config.yaml
n_layer: 13
head_dim: 64
norm_eps: 1e-06
rope_base: 10000.0
init_std_o: 0.00876
beta2: 0.99
decay_fraction: 0.622
final_lr_fraction: 0.05
batch_tokens: [65536, 131072, 196608]
MLP neurons of a small language model. Each row is named by its layer, matrix (down: output weights) and neuron, and shows model dimensions 128-255. Each number is 200 + 30 x the weight over its row's rms, rounded and kept within 0 to 999. A neuron's up and down rows have the sign that makes its largest values positive.
A block is one neuron, or neurons of one layer that tend to fire together. Before each block is what it responds to, as a language model described it from the Wikipedia text at the highest values.

Description: Number second digits
L4.down72,188,200,213,193,210,224,164,247,233,170,173,212,173,216,169,187,214,208,229,147,164,212,200,128,225,164,272,192,190,123,235,137,216,231,187,174,219,214,222,174,180,281,218,215,204,209,154,200,175,223,245,219,151,229,182,184,203,228,208,214,204,230,151,157,201,250,180,189,205,190,259,155,178,199,162,260,208,147,239,186,161,167,202,196,182,214,192,169,257,164,243,180,170,192,213,193,186,150,229,224,144,209,194,204,226,172,192,212,207,279,190,203,236,146,167,199,193,185,170,134,188,193,178,203,228,197,214,179
L4.down83,188,196,222,168,180,210,218,211,206,214,208,231,252,203,194,217,186,166,207,197,234,191,201,158,179,241,189,269,249,195,159,200,200,200,231,186,205,189,263,202,226,168,151,291,174,220,204,197,220,189,161,213,273,183,235,254,173,255,207,166,241,194,190,233,180,202,207,153,178,200,162,206,209,187,218,191,191,214,165,159,245,179,205,224,256,206,210,178,206,187,186,202,232,241,214,201,171,221,213,122,238,148,199,193,230,205,185,204,211,141,188,210,187,221,201,201,202,198,161,207,189,269,173,223,197,178,203,221
L4.down280,222,190,190,211,243,226,171,179,132,201,142,198,187,209,226,117,169,213,188,173,173,163,219,205,183,193,180,194,187,158,194,220,181,191,204,181,218,159,167,217,216,208,218,209,204,232,207,218,220,168,211,177,209,193,209,168,214,212,191,216,98,187,197,195,211,203,228,163,201,169,211,226,200,176,175,200,213,176,200,221,181,176,203,212,259,205,213,219,167,218,225,249,212,250,215,175,185,214,157,196,160,212,254,190,257,216,216,190,168,131,154,217,224,214,233,190,229,188,177,226,239,203,168,199,170,235,234,236
L4.down378,196,234,187,246,211,237,188,206,181,238,179,220,140,223,209,163,227,199,205,222,178,244,168,200,224,209,249,182,207,222,226,155,209,196,249,166,225,190,161,179,197,238,170,231,244,226,224,188,208,250,165,174,178,229,184,197,146,224,201,197,148,191,175,189,175,145,230,184,187,216,191,176,219,164,182,247,217,151,208,167,197,193,151,187,194,250,179,212,201,255,166,148,170,188,198,173,210,192,162,121,213,179,180,210,159,201,236,181,166,247,211,181,168,218,213,207,192,249,178,214,190,157,181,246,216,215,177,258
L4.down443,197,157,174,216,218,230,176,168,184,201,187,230,186,211,198,202,196,209,163,137,171,182,184,181,190,214,192,188,209,163,259,179,168,161,170,244,201,188,203,207,167,220,205,193,172,214,212,179,182,282,250,201,209,247,202,235,197,226,206,245,236,216,195,195,218,219,209,209,195,186,158,166,198,231,211,193,229,194,253,222,213,175,223,216,141,209,163,231,248,205,212,202,264,205,143,207,158,215,236,266,240,176,155,195,193,244,206,237,200,216,213,219,204,191,198,230,148,163,174,218,193,193,221,193,209,217,213,230
L4.down449,165,136,211,208,232,199,211,229,175,236,204,249,200,194,186,220,196,226,173,187,161,169,230,235,240,190,169,242,182,167,227,235,207,210,186,218,251,193,186,220,196,203,201,197,207,192,222,175,173,174,171,211,263,171,231,238,172,157,185,195,248,202,219,191,171,177,230,166,207,185,213,135,201,233,249,210,191,312,199,196,171,156,200,206,137,204,243,184,221,250,254,182,221,211,204,197,240,193,254,270,133,186,209,156,191,229,189,195,186,250,219,230,164,195,247,190,162,188,204,204,230,208,242,222,185,190,189,186
L4.down454,176,177,186,226,194,254,212,211,185,186,223,253,187,188,219,182,212,222,169,227,222,206,195,233,205,199,219,261,212,164,265,167,154,182,229,200,241,172,195,188,172,202,212,228,219,223,173,180,177,241,228,253,136,212,222,179,180,199,172,228,212,226,186,157,194,225,198,212,196,246,167,203,158,204,243,172,192,222,192,256,217,228,204,164,193,214,156,195,200,209,177,163,220,178,189,232,165,218,234,205,188,224,185,197,161,221,192,167,174,219,187,218,185,208,230,235,223,191,127,228,186,183,175,240,198,205,205,160
L4.down466,176,243,165,213,211,197,216,242,169,207,196,169,198,186,261,177,192,187,191,201,193,182,237,195,192,219,153,231,176,193,232,244,186,196,193,204,206,208,171,183,189,179,175,227,151,218,235,189,199,214,165,154,209,199,140,218,208,165,190,198,191,191,247,186,199,183,208,189,197,228,202,231,221,215,194,206,176,182,223,210,220,177,167,209,223,186,293,163,186,156,247,218,207,257,245,187,203,191,203,151,191,158,184,243,212,200,164,213,161,175,158,180,231,214,167,216,225,215,224,142,175,196,174,250,228,132,170,218
L4.down536,196,204,184,195,199,227,152,160,212,187,201,211,233,223,194,140,226,226,217,212,217,210,211,146,201,243,144,187,232,167,231,238,162,197,183,208,155,187,185,221,129,189,179,209,220,244,175,226,199,163,221,229,163,182,203,182,164,179,192,160,201,205,171,196,174,196,230,187,160,213,174,184,111,170,200,169,237,193,249,207,198,188,166,210,223,171,185,222,185,241,132,193,237,197,177,104,174,234,255,191,212,187,150,173,158,211,201,207,220,200,220,178,179,214,219,192,205,270,214,254,246,236,193,202,213,222,200,158
L4.down595,176,210,178,181,219,187,186,195,209,211,193,229,227,196,179,244,210,214,149,154,244,188,177,186,176,199,171,225,197,225,233,180,194,269,148,160,211,260,154,218,184,156,246,222,215,172,221,216,205,239,208,170,195,184,202,235,170,259,208,218,155,200,187,234,194,200,257,182,228,299,210,178,199,184,208,177,203,216,204,206,228,214,218,204,181,174,198,199,195,234,201,175,235,198,192,224,243,184,175,170,234,178,197,200,262,188,189,233,183,211,199,188,190,141,195,208,190,199,170,225,201,186,174,200,183,115,195,166
L4.down617,192,216,229,226,232,182,158,210,192,144,232,242,179,194,255,263,246,155,211,247,190,188,205,228,173,227,186,236,174,202,200,236,185,217,195,205,161,202,178,220,240,212,203,135,152,180,113,178,206,216,237,191,205,207,173,202,183,205,192,199,141,217,163,205,206,224,206,230,195,198,219,210,252,240,225,175,144,232,161,235,203,203,244,197,222,203,253,202,235,180,173,189,203,229,161,124,239,271,198,218,223,214,206,198,210,190,156,198,206,210,201,159,229,138,234,205,241,188,252,234,181,212,204,216,135,173,196,171
L4.down623,182,169,156,221,197,174,192,194,201,188,158,167,197,229,224,227,180,181,175,192,219,203,171,250,259,187,202,168,174,188,175,231,218,148,154,181,180,217,234,184,188,262,231,219,179,169,202,150,171,150,217,152,140,250,204,197,170,155,237,238,169,164,227,242,169,196,190,207,181,233,231,191,176,260,241,193,165,198,160,183,210,163,156,204,209,172,180,144,159,170,203,218,181,171,215,203,231,201,207,255,171,179,202,199,203,172,184,179,217,227,198,181,246,182,263,263,249,245,158,201,198,206,216,193,187,162,170,172
L4.down634,213,252,203,167,194,198,200,204,180,152,230,209,240,171,218,235,216,258,238,192,203,206,237,191,180,172,224,277,158,185,179,215,227,236,230,189,195,218,212,213,209,178,218,169,185,192,208,197,153,227,202,211,194,263,226,170,228,208,144,202,163,224,191,155,198,213,221,240,179,170,146,161,161,210,225,189,250,260,210,157,161,243,146,195,247,150,180,172,197,254,212,206,248,189,240,124,159,237,211,205,177,220,174,217,256,222,181,212,209,221,193,216,206,203,239,228,238,172,181,168,189,153,204,188,184,176,182,178
L4.down655,227,175,133,199,236,171,208,183,179,189,174,195,172,197,160,189,198,166,205,219,197,171,199,209,220,225,216,198,175,225,235,246,138,234,181,165,263,163,132,212,156,199,196,218,249,183,190,245,238,180,222,181,218,139,220,183,224,176,235,237,189,222,191,206,116,231,199,202,206,224,165,162,230,232,237,159,288,170,190,182,158,201,197,185,232,196,204,168,180,251,227,227,215,193,212,194,181,200,273,179,132,185,230,173,196,155,191,180,172,253,175,206,204,222,186,182,186,274,193,167,214,243,217,183,191,172,231,178
L4.down691,200,187,178,203,249,199,156,202,184,232,138,202,211,225,192,223,184,239,220,181,221,163,190,199,193,225,190,177,216,191,168,173,182,154,169,216,219,213,195,182,217,226,207,208,185,199,171,198,184,199,231,180,180,191,178,221,186,191,204,220,191,201,205,184,222,219,194,232,173,273,182,188,189,142,201,189,174,181,205,176,162,212,174,162,126,212,194,225,204,275,260,211,197,205,182,207,198,167,212,236,166,197,260,184,216,156,206,197,212,220,213,180,199,242,195,165,202,227,153,223,278,215,220,202,264,245,226,190
L4.down693,210,181,116,207,211,167,134,202,140,186,183,216,255,197,183,172,223,196,167,210,178,190,181,166,206,156,234,197,239,170,272,170,205,177,220,259,184,179,159,241,192,220,170,200,240,158,220,257,176,229,155,198,168,199,185,221,168,229,222,273,170,193,207,240,195,154,221,182,204,186,193,170,244,227,208,196,176,171,219,235,190,231,227,183,267,237,163,135,184,236,213,245,196,219,179,233,197,220,195,184,196,223,201,207,256,186,201,208,200,215,182,211,229,214,230,202,144,215,161,141,250,187,202,198,261,197,193,204

Description: Mid-word and mid-number pieces
L3.down130,172,232,190,207,180,180,246,197,213,204,200,195,263,179,187,195,182,211,155,163,211,155,169,183,241,218,174,206,197,232,204,247,183,202,254,185,173,180,150,212,213,270,204,167,219,199,198,246,232,250,181,205,238,248,203,188,196,175,266,207,178,215,237,197,179,191,218,216,206,254,166,192,253,221,166,226,226,135,248,201,159,195,203,210,231,215,123,192,189,211,132,177,188,209,220,182,197,183,204,200,140,216,211,186,231,182,218,133,162,157,174,147,244,243,183,244,245,167,231,195,209,243,211,214,207,192,213,216
L3.down273,192,205,195,250,188,149,233,218,148,167,139,214,179,176,237,198,206,190,235,210,185,208,149,144,230,157,192,194,239,189,188,206,199,196,206,196,183,238,141,178,223,205,203,216,239,213,193,198,194,202,250,208,231,168,161,213,216,227,207,102,217,198,186,177,169,195,178,221,186,184,204,199,222,154,198,173,195,158,210,192,158,178,274,244,211,209,197,134,229,224,234,205,208,183,118,226,242,159,188,200,222,205,176,260,192,203,201,187,173,151,189,170,204,208,191,175,195,183,161,173,238,200,196,207,178,192,193,174
L3.down274,189,173,177,164,214,203,226,150,218,157,223,206,206,240,180,165,152,163,189,203,217,221,170,224,175,243,210,230,189,187,217,230,211,239,200,197,198,221,184,201,182,213,195,161,225,161,189,204,155,192,174,214,184,214,237,174,201,245,186,229,238,257,218,152,195,175,178,207,221,237,202,239,159,201,189,164,211,167,274,202,250,217,192,165,201,206,228,272,235,186,178,226,173,160,186,213,223,196,249,188,232,200,176,182,186,228,220,198,234,214,211,252,224,231,170,232,166,235,247,118,210,169,224,242,186,205,137,179
L3.down697,242,208,173,189,230,211,209,182,205,155,202,230,191,202,177,134,231,155,168,225,180,166,206,199,243,161,199,157,231,171,256,176,187,164,214,229,261,236,199,216,206,200,220,259,253,228,196,220,271,220,182,178,165,178,208,173,203,188,184,241,200,189,164,201,239,159,202,153,177,213,210,188,192,185,176,269,181,223,256,229,197,204,176,206,218,160,204,263,195,240,206,213,160,206,200,174,126,197,240,213,193,252,221,277,178,183,249,172,221,178,177,195,227,163,202,182,182,192,205,211,220,201,198,188,282,188,131,201

Description: Mid-word subword fragments
L3.down43,191,261,213,170,189,146,197,267,219,251,195,239,188,271,220,162,198,259,209,234,197,177,264,177,184,179,220,154,226,171,184,178,182,154,174,206,193,240,220,238,205,244,194,186,226,164,204,183,167,217,196,234,226,178,210,190,226,224,182,190,203,185,234,220,202,186,200,152,208,236,180,232,244,173,218,210,155,195,193,222,152,217,201,180,239,204,249,194,217,193,213,180,180,223,176,206,209,189,164,160,191,238,148,239,185,150,213,182,239,211,217,260,234,158,181,198,207,205,244,215,194,203,249,220,161,229,218,235
L3.down438,200,224,169,200,181,180,226,225,164,195,261,200,201,223,194,213,226,245,203,226,215,215,246,213,206,199,172,169,212,220,187,190,246,235,226,193,169,269,188,181,234,214,259,224,198,166,206,155,193,187,260,204,159,172,210,179,206,237,188,143,218,205,240,186,186,172,130,243,204,157,196,217,268,142,221,269,160,173,188,185,142,211,187,211,190,253,233,247,264,248,188,238,171,167,201,210,227,201,210,196,206,194,184,239,217,198,259,236,221,222,280,239,189,204,197,208,200,233,230,207,207,202,200,216,165,162,167,180
L3.down578,214,194,180,140,175,198,237,197,243,183,239,242,258,190,179,212,199,223,185,225,216,236,199,203,204,210,188,162,159,178,212,239,211,173,219,203,232,199,225,169,146,185,246,215,207,199,218,236,222,228,235,178,205,165,209,213,142,191,162,186,240,199,222,214,229,241,228,232,219,212,161,190,168,222,222,200,160,195,181,186,218,193,189,199,220,254,223,196,170,192,167,174,198,206,213,224,171,190,198,218,203,250,134,185,166,196,193,199,191,195,168,238,181,223,207,159,278,271,197,161,210,202,185,252,205,134,216,263
L3.down624,184,192,205,226,182,204,192,214,222,203,146,160,223,202,223,168,194,219,191,269,247,171,254,160,204,204,197,175,245,193,216,257,189,214,144,197,225,154,232,175,153,167,178,175,179,212,206,192,240,295,222,155,230,193,224,216,225,183,223,199,214,261,217,145,185,178,154,219,198,205,142,195,224,204,162,190,151,240,197,180,177,191,175,242,194,254,221,228,248,237,206,186,211,225,221,189,190,202,162,202,221,209,251,241,200,240,165,209,177,185,263,213,208,206,178,199,200,214,220,198,184,205,164,229,182,163,166,245

Description: Mid-word v-o fragments
L4.down70,237,181,216,166,231,187,200,287,180,200,205,267,196,203,224,130,181,150,164,207,140,214,200,238,193,185,217,211,186,208,149,221,220,231,180,210,197,165,184,223,173,178,201,226,158,269,249,201,203,170,246,269,197,216,234,207,196,236,202,214,152,192,218,191,245,166,202,188,212,221,223,193,201,202,192,198,244,191,200,203,241,220,179,140,188,193,176,197,220,223,186,173,175,167,170,136,200,154,224,233,240,232,253,179,170,213,239,219,172,266,222,173,188,156,191,154,228,211,150,167,191,176,217,186,183,176,173,220
L4.down104,206,207,229,153,194,209,250,210,196,175,144,193,167,178,199,232,230,254,224,201,183,275,219,216,209,201,214,217,207,222,226,212,192,213,216,213,187,176,204,166,229,225,135,175,149,221,149,246,232,245,156,143,195,243,112,163,191,162,176,176,194,134,172,162,158,249,140,190,172,194,155,193,165,221,181,163,176,178,207,187,157,202,250,214,210,213,227,197,219,216,177,158,178,204,142,195,167,226,221,238,201,199,218,158,216,196,177,174,162,237,234,171,229,194,189,185,192,196,236,237,148,158,217,207,204,236,219,174
L4.down107,220,212,215,170,231,176,202,180,208,179,208,195,184,199,230,229,149,215,196,142,204,189,191,243,205,223,213,238,217,222,217,233,232,192,243,222,185,238,212,251,197,228,241,188,225,246,165,175,156,217,264,212,203,209,171,187,214,209,165,231,259,173,227,213,191,236,213,193,164,177,224,224,172,191,199,148,155,201,213,163,196,169,245,226,234,140,228,230,236,222,137,139,214,204,177,216,202,179,150,202,235,217,208,185,197,214,155,232,197,168,162,206,195,170,187,212,234,250,293,179,181,242,256,264,188,197,199,202
L4.down285,209,157,227,123,164,241,219,169,151,275,227,242,184,236,210,235,216,219,231,211,241,231,218,237,273,202,210,195,204,170,238,240,237,164,180,167,185,184,152,148,162,195,198,202,225,230,179,193,238,258,194,207,214,207,137,221,199,221,186,134,190,184,231,180,203,192,194,191,225,244,139,267,225,247,243,218,232,239,175,157,265,175,187,219,194,206,216,188,142,198,199,203,189,221,247,220,233,179,215,224,178,165,244,193,231,229,198,242,196,225,209,192,216,168,175,201,240,180,186,290,257,201,215,184,254,211,131,189
L4.down321,207,155,174,263,196,196,145,176,222,206,224,226,210,235,212,180,235,219,201,248,194,168,194,174,166,158,195,264,216,259,210,200,188,178,172,172,192,222,205,279,239,227,165,167,164,202,233,220,188,228,215,217,195,216,208,216,177,236,169,157,175,179,280,253,194,179,179,214,241,234,157,200,210,227,201,198,159,192,200,232,138,213,120,169,214,161,213,208,225,231,164,206,192,256,218,180,243,185,145,193,201,207,170,182,222,238,207,197,204,238,166,181,249,184,184,234,221,196,306,218,226,166,198,186,225,235,157,174
L4.down336,231,180,206,184,267,223,178,182,114,183,193,232,218,230,152,194,197,261,183,207,168,147,278,159,183,204,223,183,249,199,232,200,219,137,172,192,157,165,212,194,212,207,231,201,238,196,273,167,183,211,178,228,180,141,187,186,215,162,201,170,261,205,212,158,196,202,175,131,202,183,221,203,232,190,207,193,223,195,249,276,248,204,225,209,229,220,214,249,219,176,245,220,165,185,203,212,184,187,194,256,174,208,198,196,167,230,221,207,191,180,251,212,181,218,231,212,248,261,188,229,167,188,261,214,195,198,204,234
L4.down407,174,168,179,166,195,191,205,204,153,219,227,185,173,178,192,166,227,216,169,166,236,192,201,199,221,285,234,200,240,217,258,214,192,168,177,193,218,196,186,218,184,187,226,245,162,233,213,146,239,248,210,210,198,199,170,204,228,187,182,180,206,185,253,210,253,214,209,224,249,179,165,238,138,247,207,186,196,179,129,190,197,165,194,224,195,166,152,178,209,202,244,182,186,207,153,241,201,188,164,187,220,166,127,203,162,194,226,138,227,134,180,187,197,235,128,193,192,201,232,195,215,195,203,239,162,274,237,195
L4.down422,178,223,177,204,176,256,177,209,140,191,171,170,189,211,189,147,189,183,252,175,233,193,177,172,217,241,154,246,208,232,191,270,155,173,232,227,227,235,209,239,209,200,170,200,216,234,175,163,193,241,199,174,243,208,222,232,259,246,196,162,205,201,220,247,180,197,218,224,159,210,180,216,135,156,240,238,228,195,173,175,167,257,241,194,188,200,168,247,251,161,188,205,251,162,229,234,145,182,140,191,127,195,200,180,220,218,234,219,227,249,195,151,172,218,203,222,223,255,199,217,191,233,163,190,152,170,216,190
L4.down472,192,167,134,166,189,233,226,178,190,256,137,231,209,215,151,183,185,200,185,205,134,212,200,217,227,181,219,152,216,184,198,202,205,178,173,223,206,207,237,225,172,210,172,149,182,158,184,227,218,207,210,184,233,209,218,232,189,259,221,168,213,182,186,205,169,202,190,226,204,279,209,195,146,237,142,195,217,243,265,201,151,188,204,212,240,208,173,163,201,228,203,201,135,213,247,154,188,175,201,193,192,254,226,195,218,213,207,200,218,195,218,214,221,171,183,202,249,223,169,181,230,226,184,187,159,178,207,208
L4.down487,198,230,185,186,187,158,174,222,139,160,203,161,209,135,244,188,176,140,202,224,206,242,193,198,213,202,216,208,187,136,203,200,230,142,204,228,195,207,225,189,209,220,162,231,194,205,171,202,257,184,202,251,230,227,253,243,191,200,225,201,217,184,258,210,160,162,238,215,210,194,271,188,176,183,224,161,170,203,260,131,187,206,184,195,194,254,205,196,206,166,221,220,228,201,231,221,189,158,199,175,145,190,234,194,206,240,203,136,195,182,199,188,202,160,196,223,157,207,246,205,167,184,240,156,181,216,161,204
L4.down498,185,92,164,211,225,192,224,179,206,249,184,148,216,207,177,238,207,201,182,190,203,198,166,186,183,139,203,235,219,182,245,187,240,214,148,184,183,218,211,259,219,206,211,217,185,205,196,215,224,184,190,196,240,200,202,213,169,211,191,176,230,203,241,169,216,236,181,176,228,199,228,173,192,216,252,215,211,251,209,147,194,213,226,207,222,212,229,254,163,188,162,216,224,199,219,257,146,207,89,224,226,256,164,186,198,179,232,167,176,196,243,216,192,183,224,149,157,194,185,183,208,231,231,198,218,232,202,213
L4.down520,211,186,214,211,184,189,213,186,177,197,268,183,180,271,192,229,193,211,131,202,202,184,230,198,206,142,218,212,232,150,268,225,204,204,257,242,187,252,227,203,149,196,215,215,207,141,245,236,197,159,206,180,191,218,229,131,216,190,267,172,191,205,228,201,181,214,212,240,222,181,264,190,230,238,214,212,212,196,225,237,155,217,206,202,240,241,201,210,189,178,117,159,185,199,190,173,231,138,161,171,181,238,256,193,184,214,219,134,182,192,192,187,209,117,183,160,232,198,233,214,199,169,220,221,182,187,170,234
L4.down573,225,195,182,191,188,196,198,224,218,194,188,177,123,196,251,162,182,272,217,251,223,164,245,197,240,180,202,201,241,202,142,241,251,204,235,212,220,249,217,214,250,171,232,155,151,219,185,171,164,197,257,196,191,214,188,211,230,154,178,219,203,211,211,224,206,200,252,231,245,254,204,197,245,248,213,207,243,162,192,207,144,166,196,222,142,171,162,153,190,155,207,237,134,215,165,219,216,201,170,226,203,225,158,205,242,221,201,153,232,205,171,184,207,234,254,182,216,230,195,182,178,182,154,217,279,193,180,197
L4.down632,181,211,252,143,212,180,229,116,204,224,145,200,211,171,212,158,203,222,176,162,207,192,281,257,138,192,233,172,176,177,222,132,202,249,214,208,226,262,193,164,238,219,216,200,154,202,241,189,227,191,212,217,251,206,163,173,200,198,278,206,216,227,201,227,185,182,186,256,171,249,195,148,180,192,209,183,222,173,238,189,214,198,180,192,154,134,227,197,216,244,222,227,199,190,202,255,238,211,214,216,194,178,193,139,164,212,153,248,224,270,217,191,179,207,234,226,218,198,183,202,195,199,180,260,198,164,192,174
L4.down665,230,203,135,175,203,214,189,174,179,154,221,189,192,283,180,162,155,230,177,258,219,179,200,274,173,213,247,216,246,181,193,192,212,208,230,214,169,209,295,185,225,165,223,262,236,130,187,155,225,210,196,220,222,198,175,172,250,239,207,193,226,232,229,151,194,106,208,195,254,198,245,261,206,209,168,226,214,211,198,168,222,157,227,147,230,174,188,215,215,171,216,250,168,221,183,179,210,199,228,229,215,192,212,205,214,212,195,138,195,224,216,168,190,156,188,184,187,216,256,206,216,217,185,178,196,136,171,190
L4.down683,197,250,255,133,219,219,203,182,233,198,216,178,148,212,198,215,236,244,183,189,204,252,171,207,228,220,181,123,198,159,228,163,203,198,131,209,264,167,185,190,159,223,193,216,184,162,184,221,182,255,226,142,278,197,214,202,166,240,242,149,220,237,219,187,193,224,167,185,235,202,168,201,205,228,207,200,183,246,223,194,164,208,216,196,159,230,236,170,206,177,241,173,131,212,180,227,210,190,190,224,244,169,207,201,240,243,189,173,191,157,194,145,175,156,242,187,165,157,236,205,164,196,161,153,160,174,179,191

Description: Digits in table cells
L7.down118,167,173,169,226,199,228,231,175,182,241,150,211,240,235,186,186,238,253,190,244,218,223,251,216,237,226,178,235,193,237,181,182,186,243,232,195,184,167,183,159,168,226,182,228,186,226,181,216,162,208,243,214,207,195,176,228,172,179,201,183,164,295,165,140,179,273,266,179,215,203,216,152,166,205,224,158,245,187,230,201,255,222,225,225,229,156,213,243,203,176,210,162,221,230,223,199,223,139,190,199,187,235,255,210,264,172,187,215,194,157,155,207,164,239,177,174,232,173,140,188,205,201,222,225,237,217,197,184